Weights of a small GPT-style language model, trained from scratch on English Wikipedia: RMSNorm before each block, rotary positions.
MLP neurons of a small language model. Each row is named by its layer, matrix (gate and up: input weights) and neuron, and shows model dimensions 64-159. Each number is 128 + 24 x the weight over its row's rms, rounded and kept within 0 to 255. Numbers have three digits each. A neuron's up and down rows have the sign that makes its largest values positive.
A block is one neuron, or neurons of one layer that tend to fire together. Before each block is what it responds to, as a language model described it from the Wikipedia text at the highest values.

Responds to: Mid-word physical-description fragments. Word-piece fragments inside nouns for physical objects and materials, strongest in architectural or natural descriptions, such as fl(uted), ch(anc)el, b(rick), be(ak).
L6.gate111:102156139123128164125134128093136141122114114178092137135142099101131121142112160119119139093141179136129111125155079141140101161134098112151165128163137162153107096136105140151132068152131094155134147079132089135182143095111123136170135110148105135161147129134103100093125149117146141087
L6.up111:089114139143101154169134166139115149086055132161105116106124169165128142091171180120155103114141109149157122166092123131100123113098142149114139161167136090131129104109128118103140139119103119145196148137143145144127122120164110108159127108108156133122106118117095118112136119134171093141
L6.gate182:138087128121121107122136131100128139123113132094121075125125128103146140147117130141117099137132100097107144100103174136177124106138119094122136118113175148136080165094121143129091112122151116117120106111113108140105164113153144120110134127154134135154119117159119131139124151115103196105
L6.up182:113161143081146152120110147129080124135128118125152096124144098158120140131130166111117119141129114121129071087125149122060142125167140097153135097156138094148141116146124114133144151137141153126149118114158123155112103155127152145175145150137125162126146112158127094125118087098138086158
L6.gate185:147114123112124141113114118138111112119148114125127083139155172142112161112126132143139109116176094128115145140111142136116125173101111145103147139137132053110135122160168102139069092145105187128158146082107167124173120136120102099169086113089116129116136125148148092121125097148117095134
L6.up185:132128081149145091121114151117132134123126109130105079157114110102144178139109144152175127119147129115127110127104142127111135117117109063111122068159123092128101115157107148110119108131156146150154131140121124141114125147128173122122115120121141118184114115140120149094129152119097081134
L6.gate476:109128139119116149092163165149124124095117158094127148121136140126159126136139141156128138111118110134158121110131125152134128106125137126154124149116140120106081130145100150115145138146135118155130128107113120129146124086095144116136148100104139131122125083138107160068128117165081114107
L6.up476:111090124089142156122141149113082131086121170174119142110148134121099140174125102129078116157092122140156129127138128114095149083125180131096145126129156138091084118135146137120138135100164107149098094132091134098103085140147193144123126095141086130130131120108113126143170089133087140129
L6.gate858:116096100121130092186110154156176132119147113154153082150159130169164122145093139138142105136118136152130153130133132143107127148106140153106137140137133162140099150126158142104103124173146120099115123096124122094100137135114164094135140108104139113104083123128104158095170163129109129104
L6.up858:182104124128109119107169164125147128093133098114124148102146141113139097116129154115112148153156123149105126127137146117082104153137164100092157120158119128140131157167126166162137133102147122115156142129155134160097117157121132109105131073150123104139112126107113130167127133127130132159
L6.gate989:145110116123114109178170140110114135080130138108133136142151147121105136119109165108132176132115134161144126113147151151170128086103172090128156106173168112110115107129117104153150176131098085138119123133104154137119154131116134144124113160113126121152124113117103121117115143145121127126
L6.up989:130151137112112144113118119093116098118111159131122143106109135162090129132146198140115151136143117097159135116142149077107117095129102092112133088143109136149118133120157142153148113146116129151112135103153136136124158156141153105124098096113143146085143124130114101125089137106094136110
L6.gate1067:174156121124125083077123124091142138098113120132123136110160145100104134139097137169170129183138020104155115107134146130110114131136126110136117144149126133119183077129101162135178090090146118103086145091096163130143091139112120112206113164161154133113136132148107121088136132125117108129
L6.up1067:116138095137131116174126128137150165114115123137136150154124119110121091144137094104102123153113124117121130143082168119121139114111155122099093087100128165174105162114111138127119095066155073106087098164155128164156127100106183120149126158128177120111113140148099115148108091174135105126
L6.gate1195:140102121080114127123155137166123129154162111136143115141139140091100148137116130098125163171142146125106119067104126120105148159142137142143136098159136162165123159147144100103111084116122096077148110129146097110078093161130128123139138104138177124106136122128113155080127172163087121123
L6.up1195:163141120118151145095144163111139168085133107138181086128163160146131138095140152071122127145143142130165140135068107068111141142055148121140173119112113106129127143099099168118125101144147108147176109138097159110116124147146139142208144095171121127130166149153100120137111114097076112135
L6.gate1362:154112139073134142124117127127142168154138131126150144105076126122096138118126116085143164159114129128092131108136143107143144142129137105140117109105132126150153124115154116118130086142156113161145151139170161138139133103114157123082136115115143126120099145141120109106094107175075150101
L6.up1362:110147136112169150115151106148128169139149141148093139164124150146141120185119131127145148112105104108114163113087101075117120155143127133121144157133116147125153159094143116114112163164158131137128131097160106137105116141111120155076112136136137153147111119164080130114125082138109110094
L6.gate1442:142147146121124120157134118103147114115108120095091105167132148118115160103127165134147185169101148121178136103107146108125133065113177081122136135189101142155097140169086111107107139121129147136139158150098180150155167149112104108168105101119149112133151124135105120135143117107139135144
L6.up1442:155139157139115129123162171120076126122131098170109094106172115075144094145120135116145096140114150109174114130125138136102105143121174147142136078110156177147118152131154118118162140146120112108080108126154144189131115138157098109174168117120135103076114140160141129162084121206131150130
L6.gate1479:124141148150073128145135143131100117129140148115097155149129167155125098152124133107146121156183161139111066111131162099122157148134130175146110123158133131082027126102106123129114107124098096136091133129109135128131116136126135125144135166136146134162133107145116079151102124164136151120
L6.up1479:168133106097103114165126106128155118144076148139131139155158133139082099159115082156114168132106146098147106145130146097136114163100161136133124146122121112125087146127120145082104142114102091122147140093171135105209077137130119153109140115150108103110158100122133155097130110087121112102
L6.gate1502:145113135114094110122130095094147110119102073106086123109159146136154147163106122108119162143090135152108131071144141153128097138113139116109134103148141184139124102085090109108136132147133117190201151121178149083097135121127146099131143130093115116189098123113087141108137084149104105117
L6.up1502:156179134137109100107130133079090142120127093113103143130156117078122129132135145120106168175140123141129147115116116107124114144143123101150103159174136173125120107153057105133157087147146119113118175105124122155133119146134113111121138084148127119180137118154182177110111101111135105113
L6.gate1626:131117120089117089112114174116112169109093092117100139130126116145145137103127145144129152111137118145150131079111143150155102155111178126102112097138115142156109106110114130105104071131148146109146164130087105121094153168156112129147101123159125150117135117115105105106107135082136149107
L6.up1626:135118125119101137111107096129137159103083154140087103163079165107115131127138050125119106102154162146149126092055168119143133139132156127152120138150119109124105138140114116125155116112125107118118111060126159133111167122103155153131138140186116162155096138141108184137132128171136174109
L6.gate1635:152100151104141144164125104171148092133136127161088119106147142125121102164153150080136136114125158074114129119092097101102158081168138150161118137120127142159093157115133184093163104131134128121135099192129112182117115105150079191148123107158134125125115127122132110122152125135099087136
L6.up1635:156159132157177153131130132120133099148164138116092105110144141128122119151142137131172154109118099115102135110102137099161116103114154122143187108138135172105107134109158127117131094117107090130142143187120155119135127162140102106096121119128147112137076143088126106140150108130105115134
L6.gate1686:144093131127135154130128149102112143120120137103126078115084110115141145128094118141090164107106103134143142135161137116129128172137142050095143142125153134147111074148084139129157137158064113119133107099151150138111095157099112136181108101117106112171092098145173153130116134153115138137
L6.up1686:172146111115145128103114143127132124137130116075153085125092160152132112139175153147143126097109085107124157112129138142138058130129144116154122116108133118132170089122137154132141127102064139123148110103115110149094114118124057114160143146143098124116099122136171139107131157153107116110
L6.gate1691:155122107175131153130150178147117167102141137129119080139122139122132124167123118147139139198113164166089151109108143122139163164138129143117157098135152177131127139136108116137091143147127086109178160137125149150104133105166128139184170096102135139112098119121111161151094140164115138130
L6.up1691:151149136147095140121112124130143153136111126136095114124113132122153083106116149144124125133144107152145174102132137122117126111120113130124170123163149156146127167137119135142105101128114152135165139196083111108116125129101138154160133121150130152120143159144117082135125138145181148144

Responds to: Indefinite article "a". The article a or A starting a noun phrase after prepositions, verbs or commas, as in by a, was a, earning a; also word-initial a-pieces (aims, aid).
L7.gate105:117171131098135129126116143100146147156103107140111153135100135127123154116152136128132164114144144142140159132142104134166141154115172130139186144105151129106159125118162140157166128133106095144139164128112124117076135135106148096098100112104121153085159159161060092128128125137096118103
L7.up105:110116121099129129126159139148107101122126129124106126119147084145096179135146090125105090155147143116159148118154099137127140139136174108163133147139105127135118058127126114093077127105141112108162101135125136099129135096128120150130135141115131119123133084113133098083140131135158093129
L7.gate265:104117098114098079149191114146125139148141119085176153121106096089146114113140133087135162123167142116088116105115117146136122096107102158138166115176123130082137109118126146125113160144122115112129146106113179114148156132131107157122142118110101113128111163118132151176140149132108120112
L7.up265:132104118118128146126109146095126114126127092145155123140095157144149106182124114134146145161123173103145115132095114129145107124158127148154154131157138108149102120108145151157094143085113146151136107106137124119089115086139127108157083070105099106136090118088135129087158134156095169113
L7.gate943:117137097113088137161121146123117121113086146142103115136119153117170130121153101106080125135148152148176139136135092156109150136102158114128087151129128119181091102118136174093126138107089102068126137082131084160113137104130158107143154094074100137130117167089108132149094091110125105170
L7.up943:178058142110132115172100131122159112142093131166143161164127154108151131124132132092127112110133128118123106123142130141059151130169151137110125111148133152116163099142134152132159191120122125085096108108130103155140145117124093158135111134155097084137152124131141119122135121112125114135
L7.gate1488:136090152145157090110132157122102104140127159090112117121156101148113141138112119122144128142155143109152135127157125088121138114128127097149159118117118137117131120108122147179150111129105112141133125115136146130121150046157071111093078149098165098135094138142134111108112117143152118155
L7.up1488:090098124112122119145129125133133154098158142143137122139101119122114103156117094095120144085141143128102114156127124167167142115139186102144086133155129082157104099129140140148148143119159127130085083107100110130080132144160149137148109121117079170141106139109140159129053139074130111104

Responds to: Architectural description articles. Articles and function words (a, an, to) in descriptions of buildings, just before a named part or feature such as a nave, eaves band or staircase; also weaker on scattered word fragments.
L7.gate583:129122133130123164145129147113127133096095161119131136158118128167153142121107127158134137134130133142142120105126103124131127169148139147164130118169139104134120159061151119084124044106131146121144155116158190137126157162127107171174130122131124104126106102140115135121106131110056118127
L7.up583:110128099114152130141110143126117140101150140107127137128095107096105146130138085143105153160135104155150150143133120161136105151128145118128135137135135109108144143118149111127177084110186164142099124125109125135154131154141122124105121087120104101128179148127159122126102134170059107155
L7.gate752:091159108082124130139113175123160110068126111095129116107074172112134133121146141106106135126146131133134125151116109119134130104117128128122122124114123159143150181120094114128088151132144100130183110094156163131137112139092113136135136113097137129103154131161137110087112179123108066115
L7.up752:122118158117165146116104150140151176102164103135129134102109092118177113106126160144185160105169113132059138114100061086128102129139147118127206105106107112129115149173106120164146147119146124116156110139151132130108121140122092134148114121141094082129146141097116157121154137119119116123
L7.gate940:161089114110132100135108112149106144176132203117133117142100119114126138147139104107131138125114150127115162122103104131133137100109152135131167080142142116119126156121114136113098143132139108133111158127144142130171145133104125106168078143119140113153127140066101113115129100112119122151
L7.up940:119133079157177122080144151150136112167107118113124107131091152118132086136107119116081150141134155077097142122143150112143136114112116143140144080134138144114107158149100113093124120155177151135121127171117104112088115111124128105124127119142110107183123105120118130126104154137130157113
L7.gate1529:111108130143138123142136146136127124109131141089135089138141163111116147161101154146109140182141146144110128137071156083095129134128144166172162112153164153144119114106137127107094078172113164116084121153122122094145163156123120111129155096114127152120127107153093146118131132184126144167
L7.up1529:124169115119094150127142083113147146157114133135129135154108164085164143153154174129141101144124081088104091134139157086116140114106175094129142151142105142145131151171132126123141097174170122150134134173158107108105102156110120126152098121113136120124120165091115106127120103096151131144

Responds to: Pre-verb auxiliaries and infinitive to. Function words right before a bare verb: infinitive to (said to be, expected to) and modals like would, should, did.
L3.gate1641:129143181131100137111154115197162118126127120106124178157127154068147125118153097112110142172083149111134097113154123097102145098162099142124099064142154160168113115158122130114161121107072139088119147155147148101116116131143141153084137200173148093097111119091145106167143140145161143114
L3.up1641:125136172166123179089141137140152166119124127101117162177117162103180111094166163142146081127094115121123126100123146068152151122148106144154103122126134138103139195137149153125182119144142150170079125148106107103144096143163126131145091166159154087098134115141117141123113102148159163131

Responds to: Hedging and stance frames. Function words and adverbs that open a hedged or evaluative predicate: to after appears, judged or considered; have after may; modals and likely, possibly.
L6.gate54:111142104114145120160109122091130124128091133119141097164147192119111130140094145105128116137107112126139169083114114135132120100118114174140132107146094143104153131113132146122120133176095145115123162131138096131143138154109106170084084114165116094127101157104146122119121149158112136125
L6.up54:127137080166132180120097115091153127100101096130103108176152156114143138135093151122123159124114115110124143106075152138115134129129108106054139132162110124103122108122155107138112118132039155147123167130125145141131104099092079170150134106136129098154126147181115131153119154102146070122
L6.gate208:121122102119102126104115124116099112119145113134118132138115106167124145111123155133160110136138103086129178121102122118108113108153137108120159152134121129109097124140140151148123128145146173071147116115136125096112143114086104156072155135145152163156114101140128122099148084064101158135
L6.up208:116128097147151129118170140120128062169147139084113125123130157172139165117126104129131084132170164108176175128101135176143129136107147132143134141137145098145149137083138157108133189126136162090140099088140118110105122127134093125077127110137129159114089102149139113131151120105103144123
L6.gate257:114099142148113118138089088143156133121123074091123148148116108131138108108123150097125119093123150141160119157118125136137076185140094140132118117151145138157139122132101132149098156125108135112149100143158153078127142137104150153112132105138154112119085164146165117117128119117113132131
L6.up257:077072159063104126102115128109132105140087147111108119133142128159145121119137140121135164103161159161141098148105115090115096117113168139135160077082150134133133125114164132121140116065110147101129138163157098143150138176166145138121133149118075099132175101096122174095122138140124127147
L6.gate527:141108139103137140083094122143133159134115108107096137100116092110102131123106103115131120114143143054108128148122134143112135116132135141158133150175128110147128099099120128133120128116118137155138140126120084073120150149132074159132132116121105121098107146103109121163148144120165134158
L6.up527:103183142072143141105152100134115138126144127090123121126118151100129129143153128094149152111081111097100114170120110135133121117104125150158118111113121143103139156159108118164110130148069096136117109170114130105110163120106119112108153154156157133152147117126103163110163144116142109131
L6.gate576:148120143146135143114080131153116148122123162132135124093145137145103140166110095116150160077148147157146129123145134137130090109147137165115108109135094128118130154126127115078157118107127137129120103152142096101092107130081163141093124113075166150141152099100126125138119122143106119092
L6.up576:128091096148124120086140176153179137181147132144122110126139122126089138145090090165121139163142130130129122139098079118136112132132090113141127129136129133151154098119098150100164117151148104131119115102074205098110180099087080132122132108129147118134149141117183084099102113129112129178
L6.gate756:099165155117135137165098136114096112110155122104153137100126141102158102122110161122128138098147125127117176091134105120165121095114149126102123120107103143185177139133128147128157160119110116177151190129068140120144148136125079099119130064139090079145150132123086082122172135088116145107
L6.up756:098126134065130180109107101107123149139118124147109103122112142131129123098146105129129141122111126122100151120101132138148124119140112144087130126149143074105154169059106121145156128102128111147134114116117105137120158137167125136138172104149108169107116121095127102131094111154145156144
L6.gate1014:131157129118161123153127140119087142102096163127128129162110177138147148159133147147142122135158108102116107130119166141101134115149137136126154157148132115129107131090130140102141104101124154115107137128144097130118133156118081135102119096142144175119108128113133082122165137137151107082
L6.up1014:109158116168150152144181122171115151073104149158134106154165146159135124115118157107166087127137105133105143167137114124084127145146125189114114117117160141163146123108161127136118105114125122097169120125139121117134095084139092104118110124139128119053138134136143150135098154098085135117
L6.gate1041:137114147125085115119088167080108108113145086102123143154119115162168085141115116111124147113129113086102137164097114172132143119121095163152161110135132098121123133165164159086097121166078099157123130113136128096149157121110156154108110118150108111126118173142114120147121127144098136083
L6.up1041:084170105128117137156101105106141071132130179121108131112123116136122110146120163136112129132110095093109087127111097119137106114142147130135110127136166160131146143144166097105120149104086101134126152140126109104099146125097090124100128118105142154118087137111083170131141143124077115124
L6.gate1124:146109153134092129114157178131139131142131176122123109089118164133121181112156106135142125160134145131138122138078129111114125078161152153111091122112115157110168098080101128128185105108096107129176122133084096133149148180101099195125096112122098120121144145104162122126153113115149149115
L6.up1124:149124127109125147147148140155165117127187098128115111087113092137119148144134187121150150111137133133101161142126115124143100142143182137129129164124159157130132082069155126152162160096162134168113110144115140148078101111146115136158107087117118140122122163146126151116123121112120131161
L6.gate1296:101114091107111122101144152124180136129159116148107129144137130122134155134125106143136109159149130118153129107092084125114111113136130148137118159115124153149163128114110106114106107098158115093111135097105127110123105147112122123135163140134107076148130123115131164202129168112111132093
L6.up1296:115188128144099119145149119156137094118146112127141131120141143158168195158111131114150115164130148152110145104135126160116113147114149122158100140138087127136129100116122112113136113105157091150135101115143161126127107151132080142108107144114163092115130121090115170167159184143171113112
L6.gate1298:111103157120159089127127126153077126134151154092154119098104159079115141149099147142134131119101106102117059135104114120170136132152156151118119111155134157121138124144104148083109166093128076107156134123128151133150085099150118129131158106148114072122091146153126112133095138140150117121
L6.up1298:139121169126135134125133119109095126114095094122114124132119130142134141126110110098134121098115136104122117170106148104173119137148127149122126115120158129142128098085150175092079112101092139135111153121135155116117169092179151169140158171089137143124101119115119108135130115132075114145
L6.gate1389:121116143072117123161109112133132114123135097123119141130134161126150124162149142103149154119120141144148117144110112160074103152140142166086151120149127154103116129133167130103106144137144097094144155160115122121137115175089180141171121165150097107138131126140137123108115135129103143143
L6.up1389:099099128114124092109149088145119154155158166151198118152152143149118158143098156133152102163126123070087100141094161128108136168117137090145160132156151119129145145091123126106133132130170112145135130120113137146096114078116102135192143116130098140138151104122108119093086157121122130125
L6.gate1474:138113164080134138154100136145120135128103115114176143147135166085116191165157112128134173131134128119103115068141147146143122153139127131136111122115123111146095107144118110091156164143089101166110106120123090103125133082176182126151125140122113091100154125146208149098116158099131103101
L6.up1474:137129135098092152120152101125120152157175151097118109117069126107129078121145149109157173132127127121106146097115122137157169115137132158118131068107116131127161132150142098094099118186127116139144146151127131129100143107146114173136146119160112150127144133123112141179108117127087100149
L6.gate1512:120090159137108116133115113128119138121137131158114127127095117149154156140158147130109124141126162126160150121126121142135129175131064102145165122121103165135101141094133135116107118100114103147097122151121122119132141128067114089129095129147118107115142182091135127144132129138150108118
L6.up1512:128150164099069121131117148130144140137119127121113125093136112106147168128126152112098142113151119143181138141117101123103168135115129133141109108150153122170124116131148110138119097136041121141097154169108112086090133122154134161127123135099117148095091121103131168101142173115121097102
L6.gate1580:137137102170107113158114139149157124149161163133161089152094107139130100190140140133131168139127144151146095131152117128139114088162115096147127073101128089133130114105138101102097094109134104168156134125124120141075170119142113140143100109151098122097144108114094117163119119103072121147
L6.up1580:134141181188134105133096098170139113152116108106099153126105141112144078145118141074139116080125153121118135140110168093167143121119104123117135104111157133114132122173154109086123161106122099112175129113131121136121093081150121134133094088151110155093149158102085144112122156093123124129
L6.gate1636:138105114136108129099114135142144097066138124117131159091158160117127106161120123133142145081110143108138128104134123151122125135090115084141108171139079109167103129126114136127115109112080137128104131141119114177076184177100168126109126120152115108133135103144122186108150139141166155133
L6.up1636:110158149131135143143091135151124092118119118115115120111124136119156176123135164091147142133118130141076140120137091100153145193119123096191165114092144094146080143120070170104113113119096150119121115131069085116095204142105170103111121140156136152081144114144150140120138135118176144125

Responds to: Word-initial "sh" piece. Fires on "Sh"/"sh" as the first piece of a split word, such as shifted, shore, Shia or shoe, and more weakly on other verb or word starts like dep(icts), had, said.
L6.gate56:111162098100099097178187105090155094141153148139103129148122134116154130088147132092156117153149135079126097107116136143130121108162151169117098128126070132106126130132150115147125127156155089187101157091147165146142123110131132111088099094134123137133128151133144126117128116131109123128
L6.up56:205112179156141140146139152121182126113138102102094193114141117113143093154132140187111129106112148088113103148123166144106107098129123136119111121172125129118140106113177095114152133127144100149140156145082137121128112122129137163107173137123144106114140133146140091139156055131118128157
L6.gate88:184159148120125144087148113127103129141108112114137091127106117137137108125151135150139122099109144131129152097098132116116135139146136087105099121160148167167090122160114099123157084128117178139144152105121088159141117114107116124116083169127129134122134136146154095117120121145087121126
L6.up88:101121132158135132106141133124140123119144146163111109123141132146119152120188136172139109150105096126120132100085123141109134121126151172115109129107110139146148105130151096185127166102106134140166086146145069121135125146137140113092138151106150117160154147120078150114181119119150092120
L6.gate113:178151109170132106149104115108165133111111189106138121121109129128103085101177145147133088120119136146115138094114107104082079121143106123138138120150116122128094147159128155117117174085117154140104204150193131126096153118132154132109084138096074126140114121162140131132160084108116131151
L6.up113:100070089114150127152109145118145125103125095109131131157103111113115146079153144109151164128173104148149092148075143130176117152158119156166120160116134136108084104170122151131121107142117123125137124132132112132089144117135137110145139150109110118143108088144114174136124081082101117157
L6.gate183:103183117107129081098174122088103105116139130097098076131117135119129146185093143138134133153143147120125092106109130139101136147139147128122136137137093103108121151134103146119162101093137151098174124161096121158121134173112103130117110078143142152099088125104135125157125103123149108175
L6.up183:137105125099137100095100142116174122106129118161125093113152130134102106114128153158128143139132138204129121137124123152073114096150113155125153134176167102148093124131175136135154134140111114104139152130144101114151139125088100177118139113148163129143146120122113133107146146116129170114
L6.gate420:111126136120149113139108115182092110085126129129156119127138132084088137119149160152128120127091130145126090131159137141110104076156118111133132083167113137096105089133124111156132124132112159139136102176122139138100155140144147087118126124099139096138110107145172160090097131147123147143
L6.up420:174146116151114121148146142120148131150154136103146088111128096107113107093112133121160135124135123172110162142108148158128113159139151120120122114166104094162107151126122130121134149084114118125137180107113141115156128137140131095083149150126112114122141115164124122138196103151115138125
L6.gate675:121112123140130180099151115167077142136098106141125146082128134135118134130156105146120164158129151123128105134135104147080128114141087098101094083153099126147147141118130137117137149156165089147159128092141135140133086124128113133148139145160088134130079121120162100181120124127127120158
L6.up675:137125160144080116123079138155108101128130109165139134140145138108112112141153146098113188127116121150098134110103131115156113111134109155095082125100120117159104102137126207117125136107092162104086106114169178140163115132106137156134086132137135089146157137085125086163148141113166124120
L6.gate677:164169154106157092114123165138152158132141156093134147166115123156116163129126095072134094110091109094147113150136129145156138131100130141112146137093099142127133127119146130079084098101115118094130162094144109089148115086118128113126103146163142081137160099153158132159140115134088115140
L6.up677:133110124185122136148087134132136110135124137130131150189124095119105165124128132117142122126145154121135156171122094113146097147108140137126117108145122108144065154151120140113093135090108153094143105148152150104093110097118116104143109096148123070132118101088121162112104120105151102152
L6.gate910:149120107127117102094125117082090141133123117121162139186114167146164145136136154150099143130144112130159140128112150135154122130165096103084111108171102166126160125111128118124120147145134105123079135119116125110206074138117110140148146127104142168188148177102157145116109117159128118142
L6.up910:099091115109098105111169107150180136109125096132145121090118113170108161134104166120165132129142141059069094127111091114065132144153123136141123162115138144119144142141152146123116134164174113133128157118127094163147149130134078141123102161090099137128144145130133127162103120129153093113
L6.gate926:115136112137184137122129100184168135106117105107148118087126144150143097103079091146147091147130096091113112103122107148125162136118109127096167125119138157115114134192153151140120156152119149152160142152133071151111122095149102190091116103141103176125122152160176114146115130123144109121
L6.up926:095143126135116153093128128137144136091098108134118122146135097147136148091156131175133113120159117099115069114101124112185114139133115107107111130162147151151107095118146100153105125128131102147127125133122095140134112173163162200146147163125135173160115089109190155115147156140126179146
L6.gate1010:132132168145084088147119122134103108120096149161123128148111150127082100126152165114129114163112118089106097106084135126064118124153123126082167123152110139101151134149172138113173137085114121134116108173164148140116114114124116171165131100165150137122122145133139100123166107119151199128
L6.up1010:112097165141117136152115138153155149107127141121107122126185138134113103136139150146105088096120121135121138129130117121050168107126160157073139109109159125149134170127112152066147113160145172130085127108082114122155143109076161091139135104145139127123147155182116136167113112127127154133
L6.gate1031:148135137096107165131138113111118111109115138113102152100070089151144136090114155143127116121141164120107054116138139122203130149106109140107151114102074151139103128107093131123125121146134096128116113140139115146145123133165158139138127137160131168092120181119157129182126144084115106130
L6.up1031:138135139126135134150097105149148130127157149157078123124071119141121131125122136146116131127152118145133141144130123156125109103104154108135180138100119104103135102116121154150082128125095138105139106169104118143111087151088166095132125121122077170101106150167114119128136117138120069133
L6.gate1039:121101087160146141104126119136164108104156132127167065145103146138112167152138109134161168099158157131096152115102103121153103112137149113153128125107118169119147140167126129148155140152153123117104142095116098145094126074131166159116142150108100097142107135093109100099120134147114118174
L6.up1039:136149119119159138130128123186130156101103112151112130115124148128126102108150131105194088151137165130130149127129101124161106160126143077129141122154098126140120092157151163126140180142126111121142101132122141126142111155105106140130121148125090146114154129161060087140162141115057117114
L6.gate1204:143128155171122151155160115167112107071173140105166145162103146147102143120129134158130166140162119132123163087121134150126125102148084149148128093132165130112144108122153160140133150134132095160123108183107148095150110133107082135111047148125113133069144120124125101118123153098114149144
L6.up1204:139097138150120143147171076109101116107105124140123127143107093091072134160163140167175124115120137110102145125116108155148085127159097108113173118112132136188112134154118176113122130151089102141129152102137139103122100162130124123140137120085121095136077129156127132135152110166124068153
L6.gate1312:109112121118131121062148107150094145111123098111121108106117080142128131123137122170139163104088130129113109126109171153121147146121141124122138096093100150108154129131145134090099111093087124088112101151130098111148121124078119116129143115120150164149150104094135129123131124158117151120
L6.up1312:088079146089114097128157126160114136093070143119157109075135109084113132159161131132162138126133075114123087145141138165156107102106142107096112057150139136129101100120128146138132134152125095156136103098122112142120117119123118053126119116160149115085109134132115138122111092146104124147
L6.gate1314:100114159062135148149111121118124136099178114101150108119152153118124156116097154145098146177104087135150168139113113106119144111113120136112151070153103136111132099142165133146140117164145106143124155142144151123157133142146094127128097157131101099120138130145113078152130143159145152148
L6.up1314:110138139130130162128151135131173096095111115111123132145143084133121119156152152112166118077136128095136094140138125111131127060098108075110120136145086142144122076109123094138136144088172139126136131083118114129105087157129125118104149149144159133122164149135172123109107122127138140133
L6.gate1346:153112113153144114135164153111143071138143119128163123100142120133147129184106169116087098161153136133131142120111084121132152155140126125126126141132122173135141083082171138152129136156174093116087137090125122138160124126110123133117158128116111106172160103134110112131128114145126100105
L6.up1346:129133150107116116130123133138133136164125150152174117118117148139146078146133123121129115093108125131121155095100135186167088113128076122127135150118154145116112144085148104115120149113149126123125119138086127125203142146097136131080161114136125124101141170130135089097114120124133124137

Responds to: Building part nouns. Word pieces completing nouns for parts of buildings in architectural descriptions, such as n-ave, bath-room, fac-ades, plus adjectives like central, main, front.
L3.gate1525:152125123107161127140168152138129131119140155155122131138162156122133097126125144142154149143123136142129124152076143119110183162074130125075176130100116089148090134128125197128127134138154109119153135096133165096126167132103117140166098118141111124137088134110126122089094127134142094153
L3.up1525:127133118089103140106153145135145112104159124138103124137155107145127065099130143111109110144121132168143150108078086158141115163113111129102158161139121078143153106126138106144171120135153143095077166092133181105137130119136178139133126156099089100120104118132161150081072113147166180141

Responds to: Word-initial "sh" fragments. Opening fragments of split words, mainly "sh" starting words like share, shape, shunned, shores, sunshine, and some name fragments (Shaw, Renshaw).
L7.gate703:132149108083104125138116159137109106161126155116088116130125108139151118107129176095114169137148099132119121135100163118110109135158115122095164130137118109142093102139074131103133171098124114131082130118105121109122113155104128160146069142095168124137152111090124148158119089110161117108
L7.up703:138166119164155106109135133089106130137145141110095146132147085150117138118137144132098136110122116115135123111130112099165112122165122151090132129143109144161073139116132096119140120099095134130130120104148118133116142152113108132117076127129146151092099155140174135146201104165120133119
L7.gate806:065157120124156157143140142153109096108127122117132119094156137104158159119142147138111132102146153124104151123122125114108170114146128149091119118143151130077138116140099139125178123095139099159094145126138104163113126122115149103132144103137132116128066092119136134120148137111077127099
L7.up806:142174106131156096119117087174180096122123168148142112112157146106138119116147132120125118131125125144125160147038106135141124134100114148108127154117142106111120183128116127163097136121146147093115133152097113162101125112137116157116132147148126131115124136153127132122137156165102123138
L7.gate1031:142131144141130137132109085112127197100110148090129148187162129189219135131108147130108141147161133134123165144119130116102092102166124147156141141134186139128096119097103134118123141125124144135114087125177146124110137125142173140104075097139092129128100097132095096133156063127114152200
L7.up1031:151083167142130146105112142153148143122147127133133098132154118129156158150119150122146113111154140109111147124075146160142149137117110121120146129171142177131142143129169129147148109121121114134153136128134097130142138090120159094162115145140088142128126109149149134128076154113139148148
L7.gate1547:075105113116161135099124098130145111105111167104106105155147139136124112115144093166134132143174126134105117091119114101117103150143124134157158115107107153127150095130124165128128088110149170115120162114134099150132109137170140106137144138133123140149101183139146097127161148103105101156
L7.up1547:104133100158165110138096126106116108153133135058160103128114114128119132121135132134125144119169080137101110163082149184101144122143087140122106124145130128091111167098078125157112145146109129162122128150187120126117145142135096111131144095128130098160191144100108158159131127124134112144